From a checkpoint of a small transformer trained on Wikipedia: vocabulary 2659, 8475 steps.
MLP neurons of a small language model. Each row is named by its layer, matrix (up: input weights) and neuron, and shows model dimensions 0-127. Each number is 500 + 50 x the weight over its row's rms, rounded and kept within 0 to 999. Numbers have three digits each.
After each neuron's rows is what it responds to, as a language model described it from the Wikipedia text at the highest values.

L17.up400:573487479497489597434531532397530528457455553461480445575492500503484450598445523508542590441499529519482482580552475481502603534476496509529502477483436465493511408470407541475525541428475417529527474592409555382422518480541567561497517557504537605481526449452433443568489538454448548522605543538508501532548460530553489519498508494406553511494575428529505469479443529500461476435470
Opening or middle pieces of words split into several tokens, where the rest is easy to predict, e.g. Soc(iety), stat(ement), rece(iver), and hyphens inside set phrases or ISBNs.

L2.up848:495589531461522475506518555587489542598503548505514446462521533530494448475491523499529491571425500496463441512455531555388547483502504431472589465482539531552414502584427441385550533526458484531470517468486436532558446466440452467469526479461548526528525501547482474554573442463634435666491460514555477508406546471489456532433507551522501526531491478438500474466491521476537416479565
Word-internal pieces that split a word mid-spelling, strongest on "aly" in Italy, analysis, catalyze, plus "us" (husband), "m" (sq mi), "el" (eliminate).

L17.up654:559493450511500531411546578470537477477479525521512496512548458500513426590454527487526590452484463517566540525536563465607535545477527498518533457536535475407514442450557488500564489460507459516585500581445495392465510519405535549478465476540568507475599530578453497478458561527458505529703581520443486520532484492573514529495522488430510437567541528525490548433382480496471486515522
Word-internal pieces of words split into several tokens, e.g. dis-ch-arged, sugg-est-ions, Eg-y-pt, plus digits inside ISBNs and capital first letters of names like S-ascha.

L12.up621:520444561388529482625528449600451517398482494463438466513549508518551480579485528535535473421510458488446619554472576489531423487512545386507495557588532440534488498438580542535620477542482440507477513456462537456508503418468459555577536436472393526574398486500579438549582624492497476371492498542519507537580484427469522539529509447526508434502451555504462511485495497438499486539477
Word-final fragments that complete a highly predictable word or fixed name, such as the TC in UTC, the op in hip hop, or ata in data.

L12.up470:490460467524572469491508461445579442383469428390495445436445549514416467488519582529492481452517465498564481466510429504476457494480450543492444468562518453478616489526439486601559497497512550482499495482397435463400480501529530548536635456453467573442470506550487474499504448506532499526507540477544580515469528556508506576475489488486435547459415534488496485446507458506482607535428
Word pieces continuing a word begun by a short prefix, e.g. ug in Hughes/August, oy in Cowboys, out in turnout; also + in UTC+2.

L12.up445:478500488522505550475505542453531505421491592489515445403489433522491595423526498504410504503527434446429478492480443419490526568490562475656505522501434492466399486537464497461524534447539458484511443528582510502460428549514536487520442508547457436488518489567585464463569473501600419554492547493516574492548575520511617477550510547384470460563516548490550496441560418524471481512525
Short word pieces inside a longer word split into several tokens, such as cons·ist·ed, ind·ust·ry, Pres·c·ription, U·TC, and digits within numbers.

L12.up776:462546428451459528395520421462537518546457475627520532477534492492535458559478472515537493614408512565436487532526550544485494483516441518494641506472554505474426486516513635465406451525497500526554470605516455551434494532499507504419514494549583430474493479520408560493472446463519418522508483476476485438518558476544524548481497463535513451500550498536552479471548531504470455526463
Word-internal fragments right after a word's first letters, mostly "en" in s-en-ior, s-en-ate, s-en-ator, also Gal-en, ev-en, e-arl-ier.

L12.up107:517546511496509626478516484539489517485435493523509581508499612531504534439502550598478546590523498515448484643629432547516457469427442481407542452518463563473468503541490459539463437500535549508587477494445543438506529522596552540513535523468504524606449472503515491518537555577594482547488527475407509509466450536475443550496529516596547453569599495457625479509481516537499587527452
Short subword pieces inside a longer word, where the word's spelling is still unfinished, especially "ac" as in Pacific, facilities, capacity, teacher.

L2.up213:518530531462436501486555538487485520538531451548479436553473438471499573534493587526594522479604478475429572499470470421475525548505454604460503541477462494429463505434507448626536503445552426505478531516433422514554494498465576499489452629485462485576535576506494595551433440469549533458500424487439586470546507439500552528554516420486579444454449521460423508477542520468491440480483
Word pieces that finish an obvious word, above all the age of aver-age and based in based on, also ac in f-ac-simile and ourt in C-ourt.

L2.up801:465534501507488455513472510534501476485479566486532588448524583474417485446499470561503441526590489497527537548504501475425567486487531572451543429547460409581549495512543449558454534500486573504546481498492452487467444468525481502404584507519438468433494494555538419518475462449495539547515526490552410487497530517470395504519528525549495511570633575510537458541464587510514435487428
Word-piece fragments inside a word, usually a vowel plus a consonant or two, e.g. ans in Orleans/Kansas/humans, o in cargo/Hugo, am in framework.

L2.up260:536522444483414520474562612511505539529392463506442475473576492470555462489502503423570470525289481405564487492442406501390491489452509513551546476490491528648460477411516528392534491456526503504556524559587451407472474568469470579430513457507502544552455499489496468460530520525459507484492444502456481474499489530521478557491460554559550475564606489459557546456507430545580444496486
Word pieces continuing a word already begun, mostly -ist and -ance, as in stat-ist-ics, dist-ance, surreal-ist, plus -led and -its.

L17.up199:497518560534561520353630523472458564544484527541545603540505525481588502539512459538442492542467495500511460484427470585475461434558447515446475496441540549470488435505448500462438486568504523470527464446520521534475539530505504406543465519494558513419422550525514564515495457540421422590374596461514521539546434558449477558513484499551633412478507534456510528520498561471485504486528
Word pieces inside proper names, mostly after a capital initial or first fragment, such as Gustav E-ri-ksson, Finn-igan, Kann-an, Jenn-ings.

L12.up947:460523483592494511495463489510564418435507484620533467527455488529492478510485426539570475574450486477537497534508556525547507515574496472414537530554596495459481495519537471430467448548493458421483474527511395630457498465547545486435482503519508495517438520582496528499501511483467479562491555548445485477509474563496483559505468508477516517566509466510467489469511481518486609528486
Word pieces that begin or sit mid-word before the word is finished, mostly " so" opening software, soon, sofa, softball; also fragments in names and compounds (Art-em-isia, Nok-ia, over-hears).

L2.up781:513456382491576416504499579513508499590483536551478485498568542457455538474505593547491515594530422487533535448512501541491531490521467506540502519505492552483570506509521492614549576562538434453495428558529329579502428440530537547472573468549567487480566504459536466498434530549480515435477559471554509537505446577511436563503479510449506505454577518476433480601517524548543381583520
Word-piece tokens, mostly "o", that end or continue a word split into fragments, e.g. utero, Stefano, Colorado, cameo, plus "and" in command and "aus" in Mausoleum.

L2.up7:493551546443527519481505442417563510453407496524526550522534509472555516463501426454505527432479459436422643504486508491550496526558500577553529450518488539474518506505468482506491544461401566456484442461620481562483500540436504461508466504491512513469541517582440550543514406423492500553533366452491477529524540523504545498483507486505530429589486464605439513497530544579486475489478
Short tokens that can stand alone or begin a longer word, e.g. so(ftware), He(adquarters), Le(adership), Win(ston), plus sentence-initial He/it and degree signs.

L12.up235:503444469521548374579417501455422480562554510484429484459467437483484532404469585543469457436461488478506542521471526517460457514432499584499466479426544413548591500491513453434515535483543477467416447445506481510531517564430568545557601501532424518522504579494492531431456537619411447475482477521502429422530462510506549540480554466513606531428474498456544572404417482455543478494585
Word-piece fragments in the middle of a word split oddly after a short first piece, such as w-ide, bl-ue, v-an-quished, de-ep, and name particles like de and van.

L17.up340:521529556541575490506455485579480553534451512562491512465477614522499606428571485527433456540445615484372456482474540517482534460499419471475464504488533515542419526472528475547434494511520527452491518448557472559490600528587459479477502441524484489482532530531484537436411494561518435531385522444470577528565539590477464459539460491561500417391433540420420506556521465481500430486552
Final or middle word pieces that complete a split proper name, mostly personal names, such as Rober-to, Nar-ay-an, Rizz-o and Alonso de, plus number-ending digits like 18:0-0.

L17.up411:498484482479541531386580469455526469575524499438446514587485427488565460559473549510490508479511463490523543481476507481551580522564477521496496540476439443518547426435386479506468519445477543488496378458496518544427505493485476522562509541512641561576546432437493485591573469444423512499538549462504507556481442471551525521466498477485522518473577517479516527482532656528492462542550
Final subword or digit that completes a split word or number, often in lists, tables and headings, such as Me-ets, carn-ation, 17.-9.

L12.up812:473503423481506546511545474543492551434452523504375482627546430537491452590510409544580455493519485487478585515436503463458545431615442470485542508547654430525521507427524531510494492531459487494525523470467479509520504508411418543529448495455598462572539516432484399516527458489506572462500503516640512474578414451528444525486488481468513494544485523523457496514506624558482538549544
The last word piece that completes a split proper noun, often -o (Buffalo, Crespo, Tobago), plus the ° sign in map coordinates.

L2.up516:538527458304501546492469464489472504474496456498482471524506491508587473462780502498533535479549527533485483498485537508541506504491482493540511498489488500511504480526498494503558499501531518486538487478501454489483482562509547480478499460485472564514476523493489521508521496532498512503397518245503511484532498449460525469479512453543489508486506457503527513505495493513464506483491
Pieces of words split into several tokens, especially a capital S opening a word (S-ervice, S-ubmission, S-andra), mid-word pieces (Har-v-ard, symmet-ry) and CJK bytes.

L12.up189:475517560550493517556425470480492464429495408581537494477395518496510582424458504470526504504553449476558577535478518511520496475495622544520474510507505456577459505381501443537573481521530504428538437532459519515508509485511512606532515514563540491458395408515573521521463555522505604475494589507488492549406467534439554512562500540438590464599591580477477588491433508487581416466531
Short word-piece tokens inside a word split into pieces, often in proper names in tables and lists, such as Mozamb-i-que, Br-end-an, Cord-w-ainer.

L2.up321:469531536488364529414395504557576496552534413505593465537499505521533403484495604436540459507418511460522486534499543441480508449425501539485555556533504531608374480469453532536466501477578588460509508487552501488530564429500540510506490496405422541491494547520574516484448543484446459572534532524502552582477515466495344519470492547511396501565538491396566629515535415493590499472491
Word-piece fragments inside longer words, e.g. ict in Fictional/Victorian, it in invitation, ract in abstract/fractured, and La starting names like Laurent or Lafayette; also Division in tables.

L12.up455:486568612499486548439526449522544581485394553442428479473429471483536432527507415423522426465525487483428574551585554493534447454533406527490582531500488501479493494541456522472559547513491464565501550551547524483529522448545484574543428521427508470543585534508393398539476437427512596601485448502499611496621490505482511471500520423499543557449545540444532507391474503508467494493506
Fires on middle or final pieces of split words (philos-op-hy, chron-ology, Cin-em-atography, Azerbai-j-an), and on field-label words in infoboxes and tables (Location, GNIS, SMILES, UTC).

L12.up408:445550485446532434516429547480530597464613468467527547455477557482536538519519512568400506471555421430575531491492553459476461604418412601546539510513444424472595489499478545479474495439465512509546494473455535489539453596475449517558481443541475458539460538472590457526510496453545440506488425532451486533538569602485540473566570429505421523460485581471550495525523455538489579446424
Tokens that finish a highly predictable word or pattern, strongest on TC in UTC in infobox summer-time lines and census percent signs; also mid-word pieces like em-pl-oyees, appro-x-imately.

L2.up686:534450543486490449458510436434520560430546454483445442490510496509540457520494552532499492440587573442560583461548507528456536488477600444517391515512421501436536483495557461548544508567532454421508586509451392452448415623521491541412544463527515504521560533513527501442565405500487463464523393505552528516597472424515442583482431454427448416444511551655474513459494543515530403485556
Word-piece fragments in the middle of multi-token words, especially names, lists and tables, such as Jer|ry, Amet|hy|st, E|ug|ene, Wors|hip.

L2.up266:510522578405413422515548504424506580498478496460470425520496440468561504554516486447544489452371526545496500461442405549477492547530602575519442428493398480491533509423522496512492526493497483488518456535515470552483442538457526567460462566455430522463523617444475471441532428515488489450474423499423476565542542568456449393531475437524545538453557519457523562540627527572483481424464
The "op" piece inside words such as adopt, copy, population, top, hope; also " as" after verbs (captured as, played as) and "University"/"College" in institution names.

L17.up467:532452505480466511458377412522469522581507480488598430466442444521472472548640505557496516453507517529493567454491490511550510600525468532501523484469540525438384490493424554461424502508531530505556578485504537469445480538500518506540532461446503464423595529489476557466469494540437447612499487454520483457492416477375581447559508406452436537507498410629516548489479649480544518527455
Fires on degree signs after numbers in geographic coordinates (0°, 55°) and table cells, plus inner pieces of split names (Mel-uhha, Ind-h-iyan, Lou-ise).

L12.up171:473514527573499531487532557465471515492486522499506532448466353503500573480522483623446524407506455424517522527492556510463515562433540498424510495506516495548516492451519369506484522436416450417443504443432546473484521494449620503518552442529450477518504501526607502448472503591457408530492411488469514492519592467535545511485486572507390547492481441425490516451535406527552558452497
Word-internal pieces after a short opening fragment, especially "ar", such as y-ear, f-ar, depol-ar-izing, W-ebsite, ad-minist-ration.

L17.up115:454469433552507523415604498501469461448577554457551514562454408545539524565498555536547569503523475489507556554480536540588497533594573515495502458479418499423523441487477471423569444532462468521515444438451435519453532505438571507501497425544569459493554567409543498496582499575491556505675634488572482467495473471568491481449543494538456487565508451463552528437506551519454477553563
Percent signs after figures in statistics and tables (2.8%, 15%), ISBN digits before a hyphen (978-), and word pieces inside proper names (Kędzierzyn-Koźle, Motherwell, Winston-Salem).

L17.up76:499544553496528425597514518561512419543523462495474554417552525496462545448504454529480389515496508556488533453503511521461482440505465479478451511530567487567420520513534493516473472481551534497550560506533508537527495537415420522474498493472464450557518448570513526447503478533474455503255449483459502514455517509486560518518468511588497553462485591422465529488395436478541464572452
Mostly the ebsite piece after W in infobox lines like "- Website:", plus other easily predicted next pieces such as San Fern-and-o, f-ight, Baltim-ore, Cop No., and as well.

L12.up871:519468455464492469512573542594445500480550402574520487444505504491475486467489571571478501624451446494471616575544541507445606450484545509565568466444488513513436505430469514412489540515453551529507517582463498426536553558497600513477540569568590514518549454497502506444409482539466447481489560460560512530519447408617577505453528510485553461490449504522435544497546532562470485455565
Dashes between numbers in scores and page ranges (85–98, 814–848), percent signs after figures, plus mid-word pieces like o or ro in foreign names.

L2.up55:481503511523510498555525508532415535610451449520484527489473463437553480469504391453574507519403534447562497537486440479477561545562538494518496453545507559453406494499433525434570493505557434484467548490484488484488426494370493466483516554452491454533488498592495525549434486533471488592486383456424426445497435499551608562468515481455547461508428562563501462503452476538568522514568
Mostly the % sign after numbers in statistics and tables (45.9%, 79%) and in {% template tags; also mid-word pieces like -ent, -ins, -ata.

L2.up92:423529534499599490508493458582497638575469541510491447526536371474493492520505439555523513605443433514552483474465468504607492559462523521515582468603531492407595511466504499511490523560481429480532480511517537594453567487455504528509518548522422429522532515521546517559417472542484514611492488507504441495547476545527510400462497511443501521445591475482497477514494435500617507458430
Short word pieces inside oddly split words, like the ran of O-ran-ge, the or of h-or-se or may-or, the en of Que-en; weaker on words like Grade, children.

L17.up534:526508532514489468637508466551483485447506475537507532421550532515521648508564549489466484515478507420545538511480577500492432465477556496471480487514474481494435549557538441505488469507485578488430475444556452617557566553411430514479521391513438444468536600511559530531460512562536492510442492475514559454511557476443490438484502417570471586488442462507551510541454433502490463503528
Middle or final word pieces inside multi-token proper names and numbers, like Ch-and-ler, Rand-y, Delgad-o, 1-9-94; occasionally "to" in month ranges.

L17.up662:522532495567446562437519484558378448454516485476548460528451426465489467571498509523594462532496465533442496396526502563466499456596471564530510471557451532447571463482548573426547449555478487512576450507511549527415500549488571488503471550481514393506503499406547473462542479519536618471535509490576502488464504480470485505447559537529479470494518545494486490500547556480474445515525
Word-internal pieces, mostly "ran" in arranged, franchise, frankincense, entrance, plus weaker scattered fragments like "istor", "ult", "st".